Part of a small language model's weights.
Architecture: LayerNorm before each block, no position embeddings, biases, tied embeddings, ALiBi.
Training: a variant of Muon for these matrices, 498M tokens, 7601 steps.
MLP neurons of a small language model. Each row is named by its layer, matrix (up: input weights) and neuron, and shows model dimensions 32-159. Each number is 128 + 32 x the weight over its row's rms, rounded and kept within 0 to 255. Numbers have three digits each.
After each neuron's rows, "fires on" lists the tokens most often at its 100 highest values on Wikipedia text that the model never trained on.

L7.up119:076095125148123166091074175141111066180163169114128166103137183223163109149093142089133087084148149090145081121175158169098078094100086137154109154164068134168147074055116101126174161115106172109098100130146140182086089097118140154143134142143169155112178136172130113144146168081135131071123101127109116125078167157042146162137125108112149076152145142079101110139143094107156130094171
fires on: ";", " following", " post", " Suc", "ost", "se"

L3.up406:104153114154104101124145086076067103067129161117151109103079116153123182137194081104192122160096112125043094121156181168089111074096157119116161134232136185144146126111149158132056175138142136119147126183124081082158177152083142129146047139183131117115127120148136165158128053135148094116093138168131103117061074106147119092160128100220126150144164136112121113145102098168153150123130
fires on: ".", " $", " |", " .", " is", " end"

L7.up291:091147149108130143129117169104097148079089127106170141098103113139186081124127129065147115183099151143130152145067106146176113152103067126172168145117081099122170129152100113108109109101137170106132167193067169184137142096135152148113180142149133119140158063127116098145112121120095145158138160149157143164083141130158071133086124255075145164156154069148110089096099104146211141115149
fires on: "th", "0", "f", "2"

L9.up3:113164154081180148143125109068165191080170105178101139124119172144139098113093091074162109087135067092095175178189182047200157170163106145109128099133170192104132128133108124162094170186126127110152160114185079132112138102128140148084113147055108124130127138115131159152141125085084144124130080125112096154108116179149138091116125160070092168138107137159073166118153158084122140103070
fires on: "ir", "'", "el", "l", " though"

L11.up344:154136140048112171116134127061127143109149127164092039148106119173156066068240123106129135093126183108110120086116116103150153146133118140146092147127099086144147143126137116132124137140171139130107104109153119191096163099074082172103127193130107122192125104123092168170129122065129175111144131156168101126132092131102104163102122145169079081070122123124167081145089145182171078145142
fires on: "f", "p", "ie", "de", "s"

L15.up69:097093158135117184157112193166140179168110103138126167107130189194101065136085143090126118141104110123088141137130103110161138142168154179116100094120073094052080105141112128142129151125102104128169158175114148169176155159128174127106095094116114107126117077160125133143091124000162110176126128165162140130118108187093111075126130146136142022129146159148096179154123175128108181178155
fires on: " |", ";", "ry", " Br", "om"

L10.up717:107166139145124114170130141101108132151118217218142197161185159139108088089144100154092126164133129116051113089193100079101168094132099078162155122085109146120130107093124096158137123145142151154112150067164124164078133178173123118162164140137181070153125084110165193084125130116122178100155131133184134107137127154116166147139135183165154137122129103134156158146178159132103113144173
fires on: " under", " the", "eral", " with", " a", "ed"

L5.up340:092145137075105093110175124129140112149122120105131108130154132140084040122089178128199140147134144108114104035132123125135146119162161145169080114161117129141114098128118131041111130105091174169148090152144077131178118156101086167116120110119149146145094130132191116133104079113163139097141142098111088115102046112149111189164097093140148162148134158109123191154154078139106186117098
fires on: "d", "ad", "l", "ce", "op", "ot"

L2.up509:130142136093108116156137103144181099120139098084093139093104104072141189152095150132110147111129187144167202175180120179078073116165140155110111059112109161159090133128134085147136199177087143185135147166184174095126109142122082131094170170107092168148145158112072068087127120132144080157098152073109112079185189107093089129100166117110088086154097108181182084149096149174132183146161
fires on: "io", "co", "ro", " se"

L7.up48:163089116123156157093124091084159165109106163176148152153205114146141086039129130207098117135144126124154202090137161202104164137145141167198135119091123141056102165109129142090175145134154101118128100138120159139130132117149111099147095135099165125101110120063146098150145104108073100145194099144141147139125101142128127108109135063093097087097117127094131104161128046099081095107142
fires on: " |", ";", " Total"

L12.up686:110129118131162151155167114149076118156122171105112139104099082147083115125136123101095133130137097132152141111133111161066153113102176095131159119060132135122087109130156091148194130121159065174165077126154089146220123112170108122145069141157115095142132173074148088160103099108138108114052138134103134105156121100100130146077148095144189100101176108173115115140056203145132134162118
fires on: "i", " to", " qu", "–"

L16.up250:076155140096111067152123121152085132151071106063112127108100056099130114159171146109134122197149106127180179090100075092156137117162131118078154091125117140124141063116110140125146126056164138118111106174049139082161109157151090124120121160115117133072156130132117145076198076209175149133150186090111106145169144125134121124116141150136094146186125108195094132134108084128172154097144
fires on: "\n", "-", "==", " E"

L10.up639:128155100158127098162117159149101177138124073155126129122138168213165130109137165120098106122116162138078182152136113169107084090158118137109127195079098113156067155165157113184125065146140132157102142158114147147072176154078115153094117082134117201090118116173150108105127131103095161122076107120152146095127089142093137217159165083091105089152185141154063099111151103121085167151149
fires on: ":", "y", " were", "6", " |", ";"

L2.up742:103108120109059149115171123186147150081122189156115158099144102137162083091102110147162143117174095121160128104180111088129197115152079168143123148154091103099127130095141190091174170136105077140071075119138149171132138117209130136108138136119123070136124150153200119158131115128105136120150137213106132110047104087127144123119162098102121148156122176108122161135147078104132113131121
fires on: " |", ";", " =", ":"

L10.up544:147151161138122166097126147165092068135117106141118115177166106091118096112072157119117153080132143175123159092132157067157065073129125103166160126138142217138119164168118156124082143105087118200170116124107117148138112158096147136155060152091136147117076153088137151156141099150091154165176127153105137155163144086117116101126143143164106142199122151163158074145128097177153149122148
fires on: " and", " of", "-", "ly"

L3.up752:125119133116129138165161086121128172082104174099170063160156086104112057138131138104160147154124180122093109135185140104129151137113148133050107101148164101146112116117114178036116149143128097124103069095071141184091152155117161179168097155100145129117197102146153112093137119078129096190149134129086152101126096069081131176101130114136124093089121174150107157138150111118129156170073
fires on: " |", "\n", "ity", "als"

L11.up663:132109101133177125113140109093115159126108173098114161151112141141176166078086156156140099121206164068104138107171114142112164129129150148174104133120086099098127171108197108092144147114182101127182102145139070137120103168100058136108123115102096127088163141100131141124128162087146071143122137093094098165162144189160138125093106129141178124093168093133192089185069172170106053138142
fires on: ",", ";", " (", ":", " and"

L15.up81:081099099083106162111098107140081148161098105136114113129131141108184142124111120152127245106117160109122143154166150217145190144107084115133128164122169084127151097107157118130130153146138158126150140130134085179139122139070100141186120183155185149127156123191126129158117156114098088099155136112083097095118101127076100133188106142113097142072163110139159110229103126061172088077089
fires on: " rec", " des", " inv", " de", "es"

L16.up240:178102129161158118213091164181070170123184132100172177162144119134067141128179137110134091118095126100164177105076100145135105109118186122149052167100161190136113125137127124085112181148100067100192095162061094159147092135122147116107138101112122133123141152128139146151072126125128062085129168114124109116162176148130174072085128170087117111113180086107124139103119141148071096088197
fires on: ":", ".", "′", "–"

L16.up422:106170185181165130140102184086198112097138073160132083132123130149098168114137087121105080129172132115129115114118173100156092129139114150112146170095172041134176096130135139138099122069095050145191145163116139104124146162074098154179091144083162117104110199122125152125130105131104070156107171118111098108106126090160137114120152118122096123111139059104115146156116175112112139145112
fires on: " L", " H", " W"

L11.up52:123179097074154108119120124205166078169115113155109101133116139123036084141099086173093115068133169088134168071110105093115100179151105170121155113127173125074119094093137093124130147113059162152088131105194136094080136137097145153159059089120149123198121079097163126146096119111146201140169139143108129143079144152123082150122110134109143115167095116084148171181203154126146120104121
fires on: "d", "l", "z", "el", " and", "ex"

L5.up470:099135104116071131162126103110174131068122172140154128116074111090153085119086130129140070179122181089092107138155117090095157100124084171153153148114021153105165191125163132101110167125095139101132144165126149101085106168161077063149145120115157123126141185152151197172124107101122039126205099179099094106111134100147147128132147206101104145125122144176130131109125118135130109096156
fires on: "ines", "art", "r", "g", " |", ";"

L9.up518:179163153125086103076087120191108132104113126120127106128159112111135125144132128137199066147163064181119104118114098109165177105133080123125156117160128146127124115163172138153089121091121135117107145092049176114117185096102213161075125146162121112129116121089101193198122108184150116088121127174168101173089075128174110104179083188194092157136147118124120132154137123114135152094085
fires on: " a", "ir", " the", "em", "the", " ("

L15.up340:104085108126089148093159190097132129105147104154101129162126107238150138181144146134073167118141148137117106147083111080127112075121149141116103117095104135130111153177139096091136158135142106142145145109131119153161146069107152112111111127157115051125082111119150107127107098103143074138077147110149172099142114166097148155135170073183157127112141178140070110144145155138123181131054
fires on: " |", "–"

L7.up492:152118128123143103135125120085110114125045143225172092092151130114138135159186093141155086150188161122102098123126099167124157088123158141111152061140086175096112117104090121102143152054145128089133147079175152082135134104119161208160101147151106112117153157069097170198110139149122122108118154139111131189084108080153121124139121123158187140144090156142127171105219072151169163117133
fires on: " a", " the", "==", " ("

L9.up228:076158140208181118118118135131112128192116126138123152125109160055147143194135128157127100152166088087106176091096143113104205083140030141132177153155096093085114099147134114114153185114099101127149168144113151144141149086109150103112129148114105122095094085191114138119144038066140088156124148099118097178101095142059113140118129135126166110115163069106103099142148139103116145127153
fires on: ",", ".", "\".", ".\""

L3.up426:098130109098143154100187159104125117098092133125126190094120136087161128132112122117094118113165083069157147103178123109152167222115124155162090134099132131088134122058163194062142143127123131106106106138155136110109129139159135120140124113113070082121076200159140085154087123122107131102136138176098172153068111156116161120140151124157111099152127180109138131178154072124120132164091
fires on: " |", ";"

L14.up350:119135190119171040145130175140126195109091088115111117168148133180109089090185146160082113146149125145141144124153118132167073115102166170074167162163143123129129132113174140145115098079169103101126086180048120173116139120155086154089114121171127127146137114139124107137122084120077133125163096090114164124207207061115141168156133142154118075155113113124093159129175123141126151096125
fires on: "==", " of", ":", "\n", "C", "|---|---"

L7.up529:127104101128135126072091111097127199161146161146079165178097118114182123143113109189141135175136153122102126108100102117162131158098130073114129170123095133146163084166137120152148139096079130123064152171141160094115143117122147182139124152097167162187148108141199140215100143143142110170120128125103142110143105158108097100087070127072201137113109081069124131105093115112104135116147
fires on: " also", "ly", "s", " only", "ively"

L14.up563:131164117091102092128160167142138135077101069183120088114097135151135089120111092103140114143152123133133059109106104123115112099122151116136130131136135131146071048139145165129187137197133113115139101087034102115127193124111128133176183066106142133129146092144111124110138154127116134133165089154129087125195167124123183111143187158146091148129164168133109098084149064119111126153099
fires on: "°", "er", " at", " T", " King", " Ber"

L8.up650:128135105101106170108137200120123177140115142168134118133145145177108088177113072070104123131158145101116099145144073130069118210103142092122208137103129129151059132149148070165098158129113099088110148157105161151082104130125156168116142088105086112086134078200167101115095133092163096122091098152095145166118158154150165171152110143121152095159170161153147050184141147144088175114106
fires on: ":", " |", " to", " than", " of", ";"

L11.up706:155167132173173176118143137176127121108097127104129063113147116148091103169144140088131144162111147147126085074123067122123101038126122157156152130127144173143168163074095136122136131162077123150163151109154163099152137127089073203108133157148128137174168065168122062142101100120158163164160137175123117157095111204157084085106083090061168174133133110081110084131182159161138100099142
fires on: ".", ",", "–", "m"

L7.up482:167182168056132123184139200107111096150130154140110131104089179176173137173115220151144101084111122175102134090119153172120106150134114180158115083093173057111084196160122085159097165132123122157103136150131154132152184130115099119174188124116153108131098146117064121141111136097072133149065156160081117132169129162062133106115131094133164137098077102118099095153192115167084141111154
fires on: "in", "er", "."

L3.up640:096120155131100143072139167133139151078151096149173131155113085104102167096074084117115090112084113140218103082173170147126158189117078159169141192056123132078116114104237123125114156160119061164140111153139085121100120183178094079119177146108140077104111124153110135125098126131104148128131089183099084119114104074175133116172180119127175188148077149101104138128147144148136134093149
fires on: ";", ":", "ag", "lect", "v", "arn"

L16.up266:080136075138174072140143124097138142149151135132141129119160171101161128143143135161097165078142110119082152064135195182140170183155155094138164064108144093162115099073129070149148107139064085158124117092087088172152150153139107176181090187121146159095137083133119120073114143169152122057111172151150134109113125130116160095156172125066162106148192175109101078171113113074114133135095
fires on: " qu", " inv", " rec", "qu", " requ", " disc"

L15.up570:109080145134127169075150105107165139137157121104123216129149071071102200163117121057125152130165179152162210150102121149147088101132073054171156142106111109172164110149064112131122082099165150099159158101179124085180143139123129109109136133132160094062127138152103138121173087167123078154112117059161136103114148179157163124115102158169183123150165098088156127169154080142145158132165
fires on: " (", "-", " O", ",", " \""

L3.up192:094140113137167164120109113093157131121116166108128081111065131089187141139157143151142155147112150120149159148152134132151148152155174168115119142129122085110150087151113143163074152141157140111065137192041086039125110145120135134086155133047121139132116188117143076097101146114133101115141186173158115091146159161127165134132126095117201151058140146125123139151115118111141178103147
fires on: " (", " is", " |", ":", ","

L7.up405:156154097106107137079126107088151126113119096167156098123088129080160123104123154187151159143164143122101149115139154163079102091140125134137115128160105169076133097205115094129042138174137095092127158151111094109104143156135135134104149082106168112125148083099130133177068133041121127126137159110162124019091112074166130110108218063154106175085107111119144110125126120180101077117120
fires on: " |", ".", "-", ";", "/", "("

L9.up134:176195097181098084158109196147127166128150093139115142124139096106076089169135111169126196153097126123145092113109105105112135066070127147153122151160149135125113097121112106119181137165104109133122163041083075119142124087075140171136175142082117160105104132155079065126073132132139169078079091128094145115158129137102107118159172189144103163089104158126116121132134129153182067139103
fires on: "es", " en", "er", "ar", "s", " res"

L11.up282:089130161146152111168145118139132140102129097146111098132115077118084112166130115115040154134114118087142068151117171055157099072154170117189119110125125077077132086114058158138172052101086086138125156078058140141112129170104118163188121091079110182167145161151091149117128099151122111162116104149104116122128162067151136134134153104157142148083136116137134091142126150141092148159164
fires on: "n", " L", " W", "gin", "m", "on"

L14.up88:137186168114095128150144154131114111135127128150085128103045066136165138170064133133110061128051158161153132110151099153137135119158156144177139134157105099088113115108132164166114126152156195134164140146124169093208192171131132145163190121119101126149113148165111177126081141090161151128163106150178092126142104085045104142142128117040124113117133154139073109138152075135117130134098
fires on: " an", "ist", " b", "er", " met", "at"

L3.up451:089134122073141172136198118112084132099118102131109134150164078117164138104111097158068056132153133092131158104158122161139137112140071160143142132150107090161149123186136105122134114156081052091109122134128085069084057083166121120177138171112191165159185117174125160158120130081075090100101093117122176096158124210110136133158157153187166137107131155124121153104137129149150141160170
fires on: ".", "\n", "und", " that", " |"

L14.up17:147103157065164077187070137135145125132098092161069106088171119112127147124193181120173132102175104086133113186122088166087115133148197159147105154166122115152151132124143112156133124171175123138132126176117109074193095125141135052139079154137125172135144164131101180088115130119124081085139107113117140088145118117103136090151153161182098105070092157124137201177116109143122107084125
fires on: ".", ":", "8", "5", "18", " 18"

L12.up149:108142158100093095120135121126128123128078120106139108157084117113141139161153118144083164121137116064169030129125109158084143156097177152142160155106182091134113143100099056173153135128122157109116164080068143146085152162150085163152124103093085131114097169142159130128113112113068145201138104135141141086155121115148131135152155119151150116162116101174114126112162101111099083133146
fires on: "in", "m", "or", "n", "adu", "ree"

L8.up6:107121096141147093153115113190138145108135151112093104158132123169150103162170139071090148080088180147126101144125187100107168097106149070124087159100175131187139115195156064160107114143131173113119111181073151095106186137109176176148101100098116128129135164132154104111094089080091115111098190121181141145171103170112148138107194125122085114075170159095071116097183100114079129077174
fires on: " |", "born", ":"

L15.up134:220116097142187166164140126126172124165169062113060127147105158130174098135134160166141137117139081147117150175107121116092080068059103167109146045125111118094090103154112133117144173178109060184114129167128128119154165184179123143157137119125090094155077125122186174113161114091154081162134118112108134103101099158145115093173124111124143146098162088080117147143102155139155138143090
fires on: " as", " State", ":", " A", " National", ","

L5.up2:119080141104196147160081131080062056052142142120106133083215159209146122114136170093141135149114155139146118189153124155140121115121115140164149131130154145124182122102105139118121144166097164107100106168156126135152115129145090131161142126149165099108121083091103139130141166113094124112164149107105142119112170151057093094146112091191126108117193134138178121124094168128115101131095
fires on: " rec", "ir", "c", " un", "m"

L15.up375:141137137099158150112103129130102138177124014132134119149107115128156078183106142174172132160192109151122179149052155098093183109129127155116129092098111063164105132093087103104147100085090150130161137190125174144178130104107222122151138120137135068145188112133173174104169125100144066186145154140103118149146087110112121102126149106110153135112104125140128105186107144094106181145126
fires on: ",", ";", " |"

L3.up67:101064099144149149137135127135065150114164136157179073140123148147161131134131140135132123081172079090137076153103119159119211096141178167112200143108125100144104124093152113126107040142107100107114133102169096111135185069070113179132137143182096179104076140130104113118135116123146105114130173153163094161113095156087023137138205189092157094142156133131095103152135093150132167132171
fires on: " record", " season", " games", "s", " chang"

L16.up384:131103180137141152181175130118125146188123090124129190049145140183154093124137106080100091090145090142103132079205087104128149157117093137191195182169160132096121105164153123147191150123106111138099094110082091126152120119195157115153127168123144015135128134160145148114145091081180143120083134099125102112126133150158102126157114125109133141128144128104186140179146170121099143122138
fires on: " r", " with", "ed", " called", "ing"

L11.up17:120130178102076154083109145153139132115045109114155181159116142135129111151142115114112189151126132120153102169152110161136076097130048131122091082162138147209117056151139097155103159123107157094077069162162106149147177182132125112118074152138118109149064135076168116154127141093125160125108115138082106203135052118119133133108152129124154140116082128150100113182100162125144129157100
fires on: "h", " H", " h", "l"

L14.up123:069144082075129163151095138149176170129166162186081117117137122102117132154188138167107116146119118104133126147087143151137107074139096126100141135117163195115136139119129132110142105115058150163140107135155132138233093067189132100105093142195135148156150107119092136118085169146124051143138132142099157107137113094174112180167108126130108083137115098094129155130106110104117084114037
fires on: ".", "′", ",", ":", "°", " al"

L5.up428:116100142103140139179145103130140045121169143147162117163137103132163176118106071152130155183156121178187077061124142163079159147095110226088125116168092096185102098072148122106182079152093110129136157106100151110108159063092128089168066148149120137175137120124136143147153115137108057136156152094155112163134159100166105116057118135132155122155117116172059128157142113139098139124125
fires on: "ay", "iv", "ens", "ric", "ug", "ays"

L2.up376:151199091205119166132111139126167135137124139098095095167124130107126089127156084179118117126199141117114131126219142117129111136156155137124104107132156115116127158148118119174130120171171179062113093165097095066187144137133173111168157148108150131098131147152092109132151144161150088106185171096104122153173165125082160171140175114077166106117147141115125138145098109125084122137155
fires on: " |", ":"

L11.up108:147135119092128110062177179119111147113159100148108084170070162119151137092126105152117122169170204128069149190119167130141152084086088136189089098115124125121180135147159098128169129102155147137111139113084185168136194156113161154139135169155114114127136029156077094114143178106087122117209131090101128128149126108066092091058093140100102164082160135161149154133140146185175077126130
fires on: "p", "f", " the", "m", "th", " "

L9.up691:211156168143183138120166181099107135123136117153091139177123164103151145139092200071062127124121139088127044119163130203114183134067093143153153112130141156102181109107139180078083107169197104086216120199116109085120137169143073134145111086109112111140147101183135109128078145120140106105133099100135148164104123101206128075146112135146089099117163092120132102129105168115121105131214
fires on: ":", "–", "===", "m", " through", " and"

L7.up184:166148202091147081098039147119165163146154126079184144151106170126178138152093101148153137114099106118119133137136147089121165132107084147127122151137172173076096094098090128145084083120119194092154100174145129192104164101103022124085158144153101157079116122165132114135146123135107125175061080127120155136138112116161123135111107138104131221156125211161133108115156178087144081095094
fires on: "ol", "l", "el", "ran", "em"

L9.up591:098120132117152146153148149142121152113111158157143159161057126123145177096182195137166123152195160130142127146076132062112140064124161137122140104178128060116056136102012104118114159116108169117124155190168144165154123118123168074139120124138104144155164166140134147105080088073160127123120136145093170098116106144125092124158117071167105131098110033123139114116093150123059115121134
fires on: ".", ")", "\n", ",", " it", ")."

L14.up513:101141112120135110161137141105092177094142085166136102112141099051133145130116119106141139172105121112110189107093136127172083080085108171132122162118132122040130092074150170108139130087099141083145128108118177114144118168192127133169114117156173106093138156095117118063134123090139154141132164141174121190089132107175168098109188161193156095110094123165091045095086184189121147186118
fires on: ".", " Mc", "k", "'", "on", "I"

L16.up109:140095158101154093205088074176121150153128063131154142144148111157111155172150186123119081169127126139138117128169142135138107135092118163118082141104134230206173162120110060107145130142091116072078107092120112136214114147115119122130128109154103139163167151082134144111113181125129079091155141140160140112162146086170123161181143123059167124100147140124145178121144126185168071114134
fires on: ":", " al", ".", " val", " r"

L7.up292:197139121088078182073165108156108115053074116172114132151126230095128132129131081157119087126150126171121102158118040157117118079121147123133127133192128166137099163161086108090114135079106106070126177098159133046106146111115102139116151166165087123106069146129082173201156095123097124082074135063146086151078076144177087107162108120140103147122110119163127170163169095143133164184151
fires on: " a", " the", " an", " one"

L11.up514:085109090121151157164103150116153157141100097108118132117087181092162114127109145115155136130143206167129161087163118108137163111139095114171155153146148124118105088084063109049133145162064108112101102178130140152146139129104129118129068107114162116073143119159091141145227087141164099141120110152127166130119079152136116078107093113112145128093097102061147108183117124119144120212104
fires on: "re", "er", "ot", "on", "os", "om"

L5.up486:117088183155120206181077163143108106151103146161137141163131124156127083118123100148100126074155089173163120061129130163230128154071128089129122128110099100105150125091123103142149138129057181108123155144122137053103175095153103187138186141182137095109116152128137106168070136162159098216120133129115071213102116090112128124068123146133095111143109100185182135095137151129073164111099
fires on: "ell", " ch", "rd", "ch", " d", "ond"

L12.up562:114126079149106184167157103116122101117108166102109104136103112167078096138148183119059136151152105119124114125150137150108113074079136090134152094110171179117160127108081116083134115152107110133112185147151123185116152143175126133162105127183137076121131175101080091106129100142107123151188117149143107126107169173169131127096112106142147135167105127144145100162090177160149106117133
fires on: "–", ",", ".", " $"

L11.up594:097081159139132120091095135138049160145099110199134166161119122119147120085132107155110186199189170123073130192203128137166045140146125129099114122150139131156137135186103123132099165130109081113120120102112104124119120093131097122135141184139166135151094091157181105126107195169151074154120136182128096193142075063066155111025144150150125140120134144117113104123101136088108101087120
fires on: " h", " f", "h", " H", " bl", " c"

L9.up440:169145110200171198176153131090080146117144171078108131112138145123100137087116179106099077151123168141162088084151140162117110118126061161133129077120100164193142129103145146122117076114182052108154175140076160109122156145123167178152155080159113156090130062096125128161128077162109128166136060106162170125092160137183133134125098152103100089105083118149167111137190148115111139120130
fires on: ",", " to", "–", "-", " and", "."

L16.up560:133071104172128065127106176151164119150119110110116190108180136083112140147157158108184127128166144163121151159153153104199160100149134101159129067104116156167127116068093106145131113146157093167104170152145088144176062144101089130122139167143146092076090149111127138083190097100135092132159166139099140086088158095117152158104142092190154193194138096143118080144122123085106140122100
fires on: ".", ",", "–", " 197", " (", " −"

L11.up487:100102110104143172144110143162159053140163213126085139119135121111139134162129140142139121119116128107138165089138149185151033063123109214131118112163102119149129200100138098136142184012093146115120168151137149106117188113121122129146036155124159085143144168140157108165098087137169165133114098122107140181113127189115166144165104099089188097129138162101090112130092215133136083086111
fires on: "|", " her", "–", ";", " Suc"

L10.up225:199128123148103122119159151050187069121103134095153115117101168123168111115153092148060146057118197131172172154097113153120118158118107154166135104183117131073100159098093067101114145147165160089180117195161124123135155122089123103117136122074170094094081153096122191110121137104200121145125089138148077154155190145135139140136201104164124133140141116128141109106157127154133043194125
fires on: " and", "O", " or", "E", "I", "1"

L15.up109:137144108129138119128131110135152087144114079107153123152169140122103175138093138106175138158149128157106149095051166113158176124076187137180132119143179147136117166149106094187104118146069058144149107164125125138136087142109129189108124145137149135129224125138140117124120115076146135153102094131147105116124112141173103122172149154127181181140109122112166158094170190153143090124119
fires on: ".", " 9", "–", " 7", "9", " 8"

L14.up527:050124146050145079102181131132153111142136114143131122131123142103134087070194126095140140182176095151108096133133094162084151176115125141171120107138146062140131098098147183129204105130102072097106149103065095065159168121150124184125102120172122132079166121086131168139089100202137199093085128190139082146136132103121152131159185131123085103111105137119131102074157166156138125124163
fires on: " at", " ref", " At"

L5.up266:130136212086090136144163149112188171152157112137092144085095173156160114139102131143119138088142162121144149187075144119118118130083160134154173143158091077065112152086109162090165094087101129162129186097116085122090086119145117147185179082128127199165155080088111170162118119110114077110144103097107091120125152112136083160182139110162114127108165158148147118133140134109098133085204
fires on: "ines", "ap", "al", "ar", "in", "|---|---|---|---"

L14.up589:169144138106150071180182151091082132149117144103065126088091112148129105099149159235172116131098178102109157115099149175066112144125119185176138081108103131091134109085133133136119166117128090117143143118107100104165170120125122128088124152106154135110118120147107138107145131103077108185157163142152062094120106135107110088162211123143159133186130130104121065101140112159106117131085
fires on: " in", ".", " at", ":", "rom", " from"

L10.up369:145151113086095137131187140116097178147148057144104070131129112102143183123098172126132143116095111107154152181146155116138140123111097144082144095172190131077148097068091094138153117153147148105109181110126138151149119118152131162130110135230190140170056127102128094141178156092098125169134128138129035096055098147122102135111218107164147096095101124091140092084140141143135163159068
fires on: "\"", ".", "-", "is", "on", "re"

L8.up568:109071148139120189167107162119166170072112136151158108198117114107147111145096142145134147127165151096157173142147101167146124164175134080139159159140140107119123092134135055149105136114105160144120173113138067157145092118088126107158120122087136171104130089085147102142111151147149116151116081169072170077179126124143097118091088087097144078154089089103074147155116162172063168125161
fires on: " to", " and", ",", " time", "s", "ly"

L9.up463:134148196161148159092150127123095163150077101162133135094137140166110097130120119121080144126155154124128125118128150079167158079090138155172142105175132129148164150141121157115074089131070112144103118047090069159126083047057173143147113119073108189125107123143112120154117059109099156137128069167140077098172096178162071111142141157143097164139182178152164076153105140194132133124130
fires on: " of", "ar", "ap", "s", "al", "-"

L11.up262:098108117131136142130096154054145095114102136112109121104136146108132118168104119086110144121099183103125160119173077139123077157141115100151140149183097152036119110139132123136138135135105101152156129127140082141145070186139148129123151149096113175120083135138107170067113158145172128123124136109129046133157174082127124148153109146107166137183081074160109155136142185144079075058083
fires on: " I", "I", "h", "1", "ur", " II"

L3.up658:145165127101167136149094102125199107148093121054147105137115085133127072170140110175061122095172107139157156131118136113106236127145161133135141151120122113130125191086068020134152149137139144183091169155042165156172134111155124092124156159140148071143120089135172140145127144109159167115071167173136069132131137086177161110133119091170124136136101088179151116118130183083155135147123
fires on: "ig", "m", "i", " than", ";", "ative"

L7.up381:173140127145138126172106123127115182098099190115106155151106148097228120160192113098105144137129113168175130066139122193140084136147084086152088147109057134155118104085081125078159163085145049152145094183107070142149141088135098108120133184145121075094101095139152102130153120105115135148120107095155152132109130164166121157105052084107162142136139169084145121128118136135110088129092
fires on: "on", " (", "way", "om", "f"

L5.up494:091145105126126177147193078045107131086138116047156141157085119140159112151113144177135099176180064163081149122130126122097154090140096158133152100148127182113082122097162104137070132147124128087132159173129051139093144119195151150177112092118102139099197146133140130159087114099083132133089135154135146105103128134121077150108172128190160145088083119171104130141096178173156073140137
fires on: ".", ";", "h", "x", " |"